Weights of a small transformer language model.
Size: 11 layers, width 384, 12 heads of 32, MLP 1536 GELU, vocabulary 8192, 25.8M parameters.
Training: a variant of Muon for these matrices, 903M tokens, 6887 steps.
MLP neurons of a small language model. Each row is named by its layer, matrix (down: output weights) and neuron, and shows model dimensions 288-383. Each number is 500 + 50 x the weight over its row's rms, rounded and kept within 0 to 999. Numbers have three digits each.
A block is one neuron, or neurons of one layer that tend to fire together. After each block is what it responds to, as a language model described it from the Wikipedia text at the highest values.

L3.down30:551542471485552489488480537433486573588445478532463563524519570452550500490513450481533484440542489580455522494535563411537562472520466492506541407475485561508462562440456477444518534498517590474408413478426381468469608569523552577514521553341466451512498486575431510458512438425409527578
L3.down573:481424517473501485489553426458555493498432429515490567481598511539477419477501548480439559488511524464426582514469462506436394577521513486488486548545447478407516516463483448459556456493571525476516405557491550458451527568497451536408580411306519498545564517506482539520509476441412454457
L3.down667:467532478442402588477580544376516564551474475514525506417442550419437523477548544430518570532488479549421458466457470512546378459603500495474469454598562521516493445545400459429439470478511517440490485484524571514497463470493538431587630481298448423589516501550483574493497535529437522505
L3.down733:514482478539492557492503476454496540495471493479505499556500510415508535473555468541510596475529524540452530506576529392428510500520344570564538495480548554508508624459497528510501424518579483536528488544523549495489538521490582526534494453248500453467488613506541484547524575553503565586
Paragraph break boundaries

L2.down836:519530472480497432497544480475462496424522535517507543494449489492546419468423484544479424470453537531524494524497526480433484530426527455512492544541473501629458458513461444380475520526506503488559559371543452540484601470484583431430431493343511576536548547470458445479526514469515509478
L2.down961:555565556462530497468461529511438483489528538428579529647411430420501551421515468450516477567489557464564555416501512517410487495503569525463528467442475549585574461637512471516492536467543463472532478548485517468491518510444516563387587491587520420466407532447492490441530489414540543430
L2.down962:544572569583503448477454456583368486584507547489509503376487565500437470501536565591456533566587511512497528524500568476603398527417492499481506504542444432476376494518529479472478504495475521511495495470469533466571492495549440537540455554563534464490512414485495462479580634406483465575
L2.down1092:373526448481582432522434585507518439541449492484491507546389550532540499463419526440419528416609480540556457498483507513445459457558504488473472466492522519416516462475418488558510507569485456602504504483483542435516514526548495491524438469491436458565484493464389563456455490490523540561
L2.down1165:474513578541557568534508421522447324421582513527457471508492514455540516441410464471430543456498434519517499522510456477532367469481464526517487436433433508474517442450587484526491457459516492482508481504482468480487582469480469566491543550450603471425598540408565576498458593554513436524
L2.down1404:509546487496414492505471443561476547510518443507485495469532442445544392529443541476496414540426483516560554529447545510504429580446468461516524460548528492476560497470508558517543332474442420552507503468470447531575419563520439491530604530566457472518482459559460484534484593546522467558
L2.down1438:424581446578614523448496499545480509524499494560504483523485555544526457471405506499501460434482493593505517474561494546427444585468513412498511445444455495540533497504579465573528415542470486499487565525573428521552549544491433528446589507598474475445439604467577492515435549482508474612
L2.down1516:511473539468594541497498439506472525458489514536650465469550493488461538446411514492471505505546537539501572484505511583488542488526569505449523551500590423457454558533477447538551558517480524503643545578463496471546492493563474487524602476488499517400503483472440499571468514475490460505
Self- compound prefix

L7.down41:461557518500580426482426370512577561447472467497438445602590515517479527516543568507579455551529378522495507480510450535444501512544523423467448506442548488531442481518445497471542535442577583443505475475444499542410463539520520466503487468389395559414580416379500517524502514493481438506
L7.down226:504508476490457544506475474494498424463456516432513555492589525569479518442499494494480505485480327509437503534492458467557501497638417583551452548418576542509587580491524542474572477596537556441443527529591579563498447549528524502420628512549503499530549461568433570477405510462457385559
Adverbial connectives and hedges

L2.down44:485538470508487451509513506493450474469527550458437561465428505425455491528491475474526470483525548557544474550409507429505475427426353405531485464509464535493465478571505526441501551386469474473463492544523419539504446505484452517442482498433414498489505506579508573514423469522547413600
L2.down129:403493540452505468518482427386562474521521554427442454549521502505548512501611451480465566496494449565615534509528552516430520451438468434528509484488515514489486397425487436523500532524531505603504465566476505467621534539498524558456464501153511544526603535458504484467507439497466633495
L2.down440:461465550478462482592462537449557474429511494526432454490539469535492485500586435507514590508448542466584531553559523534433406464449402466443484580456498470528526504460500578444466522448494519589530496528434514592613497487494579435457404456538541429503548537499598439490549464491408471521
L2.down686:456586510475496377548518523418530441556491569479465487504509573505421464428516526560414474490456416460394454524515511502542489535511537479510590483515505542462560501480468599511563518557462403567437497555419431491491526473394486492577518527402465445544558381459467456502448479472520507417
L2.down861:537536422437438518556521384414468504585548556402486505425473521616564410529515472515458491519460436543458454486574553484518552495452451492486468389523443457478557510498526481576490449468440441593427476529486560518469478489490536520448462485605467413575498498516459602464520423548450537461
L2.down972:567584459490518621548437538370566450517526508494463613410583506540445524533488494489391517523448370559501521448574510558559471480498462443522454456439481533548447441444439435539487448515537492471431449524503495390489623533468449558482470522437470510464547532567444487445520455482359510541
L2.down1159:418530479548508577486450434443469560607582622445493605470507613528494506446543478533529517508476494551601451501536476467486549451503480430482517428471498493472573478525509506519514448518555453511381537542560486542414482479523445520419435524481535421573605494472479529463470445497494545502
L2.down1162:493461459568461517598499501393547406614509553510421450486426418566547499460441557497460531515509428488524530445488517446516471407478479499494563494486509464527517553421488479555502554482520442605532489452508507462542518544519578540476461553518454473582557531509532457487591449450432435487
Paragraph-break newline

L2.down637:462511556457522499474542529568390455540571636528470480460539461531446492433515446474475521509559502488540549504448542482582460517509508492571544535440480503471483539459504540566505440454485441597583575498427550492549458510571563524464551489339380550458480449413448481498519523409486429511
L2.down642:531546595532521560605551430454524562510623506473521424482571502503494482424539401349492494437495511508461471514508387500548521661501565468415493536482519450478485454502498556513464534482484506495470523501472511455513511560439441486529498454531542495460485440519430512533517524434488551413
L2.down846:488576482520569456533423488598525508455523452499479436509432479431513445516511495487458387445503525532491460491470503491400487536512486472464460469479496472523435468467468572520469479553481646456582435515469566535436433467544463526421545595454410622489508481499492565594594545465542471474
L2.down1153:512489458464489460494479441414438586592539581449496417526527507512449516423518504483545572427437501509454440474559534469456489503450457450560594510453502552454559438434493551526516516530486482508458487485460549513463516613544524409477501535283445529540522456528454520497542527476387546528
L2.down1311:491427433478589462412412473543514584436493460593414458497525417553472464361563536488431510436571541548391518444557483491472459481508496485464457444532416490531488411523478523540490495620548472501448442629558497423414579525488521543493472495568418580534413497470461489522554483486471435403
L2.down1428:461471400541457538511530504491486524526429564456511533508450438584524528475461535409523430451497497519542502586445464586551438544539537490554509510468566495555440535441486503500456495525455526548451503547418475518445490486483492497486489549489515543485502519522465514502514494500511519528
L2.down1443:410519450440517514468511488559461604411592492507481550489551469464550492376497503468628405503519459554634473591483539544502499534531511424464403493513500487514511555382489536496507504532564557570455519618489475598427473485453557541463545492515493563508419455420475561508539404469582494476
L2.down1449:462550510492456502528549490491456444501397490492550522458527475391434467371620545511573490463581528447482487558487421572490492508503513562503508513505561464592517545517471544494477489507449497492474496494467486528446503427451486591562438471512540446529480488510435521537510485395532557506
Temporal and ordinal modifiers

L2.down518:428461458524584562556430409599537476514523449472442516601537493479576519503567556477496545579512515415488547453499490465480513431472462459472497510451556445460496487483444496512522475449502453492522420563460458499564521583465413457524556546474533464441526423496541446505519488471477467543
L2.down624:363514537499465517538487487517503509398482520541546512501519416405562528518481476440414455419537525491455494447545510477463537486534525505476405565448502539446579503473541435443584492469490533605546561599477437598472516339499469456481468483527462500636443488465574509501478515511514496457
L2.down627:493506503436629526512477556517410520525478424410442517573493446571458529464428431468537564433439500584550448513500452464563468472578534510483484525453405502530581452467446535538464467488494529424419584478422553540549563480510524574448523493442468496591427554552504535482521520481501431496
L2.down684:625469422513493508461477498409523448445530453565421461557462477540495442516556465482514542485488539491515613445528466512504515480440513481547486533514498510443397515527547492543543450576488508503434522460485541475476460418422471454489487523492536473546428478510611431517620479377545484431
L2.down1071:499443502524492469602431591583457480545519476568422512554529511461534496565502510559544502594541481512560463580497498446534498612457496454559533475442402471474472531558505450479492443522532422457528526488451540507507558490549422531518477489506467528500438430466470487490516509507475513490
L2.down1215:448601605439594493487517533520412551515568533507514533516551500528590487488525526469421454499564481436485580473672408539524553497456511573554484556440498418534424479493435548462493456446554457483551536533496458517528477416469587466533489560558533461500582560470437518486522539516519553527
L2.down1331:364461459540478441494540444381537549475493465532505515551533547479660451472485437505531554586446522535505445478459568536474488554486509476525477464463456420511521533500385516583491509532492594473404536502407554497496510488543373535506472541434497447507510578502587549515488520527485544514
L2.down1491:381512405483574363487541470447445525481541479516604489486488567510456542458484462496474461479530523598499528442590594476570469560533510564591519484539500511532487559491448500584479454577518517452513467544456526497556464438534534427442435485647557462497483434544471513469504498582433545463
Stems awaiting suffixes

L7.down1160:488505498429510444517435473670467474549495551583415555449451530489541547480556535500643506443435416494592500579469511573497496523477500545442482549512494539481390479415568510507473528461607481493452482436489548497482536392518462495497505438477535460491450591535432549473465558538395559539
L7.down1400:556411466515508456551439529515603492550525472525542637603559537506417548563468551475535459511505512512588571481573490542530532418503523432499474511504463502463405490447480501496561586537482580550443483448544538500439493501434441566603482562520416519449493490436535513549494468530531505547
Locative preposition before place

L7.down180:569463507500463543498471550411403425457555560508469538464511561455543527590432469555580490515440460500604469463467492465511360443462535459620457510489513542481537487501533505460476471471541484439484551482418534530418589443521541554435504554547517462624555536467501497515512467536443481489
L7.down1465:471537479531529495430506542427548504626534447509565484482480485554571562462530425542382495521592538543568573444443427501488480524515583413467530516548507544504596518428556458455568518529445511473493528570483524477476436574597425509486485475375553507416551465518566570554459520489541507415
Clause-opening adverbial tokens

L7.down890:606551500514471518528535572512513559484409544443460457408500562594499441406494474423468508521529453474463441583490487465614462466559561506481454575542530551395543470604427502453392500385493449403522447397503521476455512522527527506459470471344433542469554537500430611473543534499523536468
L7.down1164:553558386463530524469430620490522579495453514491513478500544469621453531432496527604560450436601470474546422438421469524496500586507489521510503451441520567562476525557483456518450508490552486489550573503554589415523489511512436509426540496488448475663523536564562455463465425487433502536
Verb completion tokens

L3.down311:499503513461405506563567499343590528518502580397534480564540476504406525573601494452451578452519447494545488493483564498453443463575495523496481544501518605501442495481550526491475542388591519556454465480541421521542377568525542459462565521394564452445505536527534503528465453607550471487
L3.down711:515485536541538512573518462340526481499494496539546490538488430526502508557560557520424549486485492487587503517491480529453474542431451504475518518520464616490476375414445532476496543511520472514520479520443529509562472609478613449477521474419530450492495527478533477465459475450538586462
L3.down994:482500561535529524477490495408494564476583566643496542446492436577487542444515542461476519518506489473612557437487553492449454602430495499453486584497584538533462387510504545450433505504509531479544509493497461482505511508451520453418523560174494449458544413520514516507453490558457496388
L3.down1443:502448489486540502528414424327459403457499558462490530547495547528530406582499523490480584511407505515512521473599546541506497517492536466541538503474550526475488437475506492558482471432439502530509476553491407512561480550494458561497532502473555485484544583512551545368582472545404532478
Block-ending line breaks

L7.down661:559459565495427509492575536407454451488463531551471513476531545522531520511505438475521546424468559526519470521500491565508597480473479536528491511431551445558448501583398395442542547498405416561430516474465461565435504558485441511485601466388478433503510565466499560433490554436531532608
L7.down751:588412458545490480534490597464554469518535432578479427543573475487431444446478498492572560515521568546489473569538552493399545487531497498543456536472489554461481527573443472481469504521435514535479390544522571634524483483515429592442491506372469453427520484465376559487405509501475576570
Quantifier determiners

L3.down40:474469462534489522417493677502561521509527462462494491490439493524466513485431497511409485466439484487576535496533570528492434443542536548599463565478579550507402524542532446455526475546341520459475536529547537539497527582446572481482484500442473476495447533491531531448453462456518486525
L3.down218:523418513576517515557469590514424480471518571526466470526546427449517527479511512566458529501532564621566471490539463498440472569525550414474584468565442507549499428511471483547500505548411501519572480499510532508496478684510482520500450537423463455558472525577521495570498471457457436471
L3.down490:485434429493490592506520575514525493518509544494570518557504458435484483431478540440449547490514519545458535497399549511391439560539507456545508525486450469490533550506512464438484456459460463439494503567551488498473569518436564589440416483519422514521477470476582572577535522495509460482
L3.down1212:581502496433555487507510552523499443500492420474491526527486504529430447424469453535448528489420501466475462404522506407535504522523458513390488457421528481458448478398484475415482479534493459482542476546544486485467543458402521494485527562393466458581543534609470467533418523496496463427
Generic common noun stems

L2.down213:497546480517449422558523540475530463512444476542490540545445440425496479481575476443496525550541553508608453534582510553514464494521414478484505487505491594512532458475503492527448490524619569525482542408420388499495485515538449462505437449465534493416493542537553478424454515527456502566
L2.down262:388577410532537555453488432534527548501521543554525448501559422414511544481531427536422559572420425547439517542513506459475455569455513526506495474523515545447455475533512583558507611472415581518470452486526461429518513558496490598474502558527522501510485491476442480512528502471438506573
L2.down535:456490486537481467503547501394601514511515581491476508468588626528505489418509484443470453517553589603541475474577534533449388514494508532436513477535476541515572544482531527543509494489551535553346534538537521439471519538537484464409537490356492493554410422377457561463446525496433523566
L2.down611:512454453531403543484534510449469520491525640424371497428426529467512501514647480569600480548478452505451468518533500498399575546535490551597404554508359509433532483500493509475580451412586508564516519526515499522456514495399506533426484570537396665546580458484424466553502476464454433506
L2.down728:389531453529462568456487453536539451449494576598475532455427573480624534406537560477534480516502468439438413567552473395492461507536464496521568506599570532439470532500506489463452602569503611525481559504489495428488379574480474487507536411536583519574588457506467490499490467419475588531
L2.down783:551541532476488448428482407515404510451518454470514521468515570532431430500413547477507407440528510488481581428411459542537494436463486502602564545571463437429524494527493602499547602429498504612513523472531510484415541417469493550527455493524537383468486436421599572418514533426568538503
L2.down1145:495535486555605458503499546530533551468463531601548594516525510402470469528558479584412489450490478520463444505546413448499447451452491461524554440484440461497538598495499446539616503487563629482424536495481508478547481535497497477431475413644517527562505439499446503509423581498454446597
L2.down1267:510527579408551465536389500465515456453480526571457446549483550651518464523559472476466477551543536500556514483514424479534475460468522485529517443458496484456458525501534392537496535490554488476529535481451568493417489517539498543496541512653502538490557390486514539516485481496538524529
Clause-opening connective words

L3.down493:441465522446445546451559532503537430446507562585531539467585546481509520475449572528531477511520549566456491471472639453453485589479447465525522412476463550544488517463538474491569488400492540547506426484595548572498469488487460520477467536480532453534502569602476527517514527414509534569
L3.down616:482477509423545464423535437599480510512536499572538496496482439473418440483451539601516470516456515423455442473554524397514459488598466482493489387470470546545555457505592535431469516594523536501478556422542456496521387533517513565467540419471428540550511496574506589465580549460527506522
L3.down738:509481451533491437472552496450446497505537569513512502430500546424517521531488541425532488463506511549601517550480532441590569600522508446406511389513640488506528462425575422502465424456522439531495603581483509542551495492447526497470567556509480548631451515480503541532522557433496401449
L3.down1156:641546462434431422445509521536501495501460527526518541510525529477477484405552476477548584470494528463425514512529611517514529410488568546439542462429501568501558474560515503461474552522539520520446546501508549493483567582463550491465547510524491513571461531441473513424489446506522534473
Month names and time qualifiers

L3.down657:491455481431483531519481469448549429507410563454520520422568548446472482472535579401522502539537502394593609474467528564518413401524484524456528484556482476521494516492593527513461397473534492570509596508522524497535503528476413437457604623466545491482517474467589595597434592541527505519
L3.down709:537497478456521474533416547495524555474504403585413462523497536439480453550545600473566482462486570532539570523577515583442497447465461484497460327512509459587496518531380508573470478463515531545537472451482442517549448601614479527525544458558434446477531452500532474515471507564469464528
L3.down1081:608542605506441509511502482443495479497492419483548485501482464490392604547452512482523541442490481516514502497531569422544464504450447451507501495412505501548487502494494525493503457525512453561425537577414468506440524482496515472431526577273473472510413540538530454520515458490462454525
L3.down1426:515599499537423458464476524524501541482488443468496588510523424446501500489462437370443519533500508578500517471526454525447511559441469454461524468403512482613396509455515492549549449484490482398494471539468435559460502486464515394429486483492481517456522640543550445593573561459516453520
Biography career verbs

L3.down92:509589453562499488504533432420528509493514527530509521476567470537547487308554512435462459470560427488533435480492487504477455499555520585494501454552475515415441520529488501504439430586641463609416471543509486503475496549566562500410611505489496497502486447510489562526547536517510567441
L3.down145:548548556627444481476462505492551476521614530418443520564585490502443480489572488586398534462478511510526517477554503461509473439417534498476455470450461426466444615445450584529517486553537465522480575477535423484509506451471483463445500625462440432484496621442500547526489459495544560447
L3.down445:447551440454519465456500596454518431544490602456417490535534532558551416389517408456472470487583482519536537416617511510530491491546521478444423527575500583419498593483491511571511448503485594492487500546514442475503492519532527508434556532326419497570551501481520447507558514549569620469
L3.down1230:527399507477544485376354436591541551568436459420609478440552612491442559417445481498540506481556403475499455412457526511430474439591555508441564525467453457470523458609603481432466517461548461537500568451487440442512495504564527498494591506385456470438412432500564546456565527557604587473
Clause-internal adverbs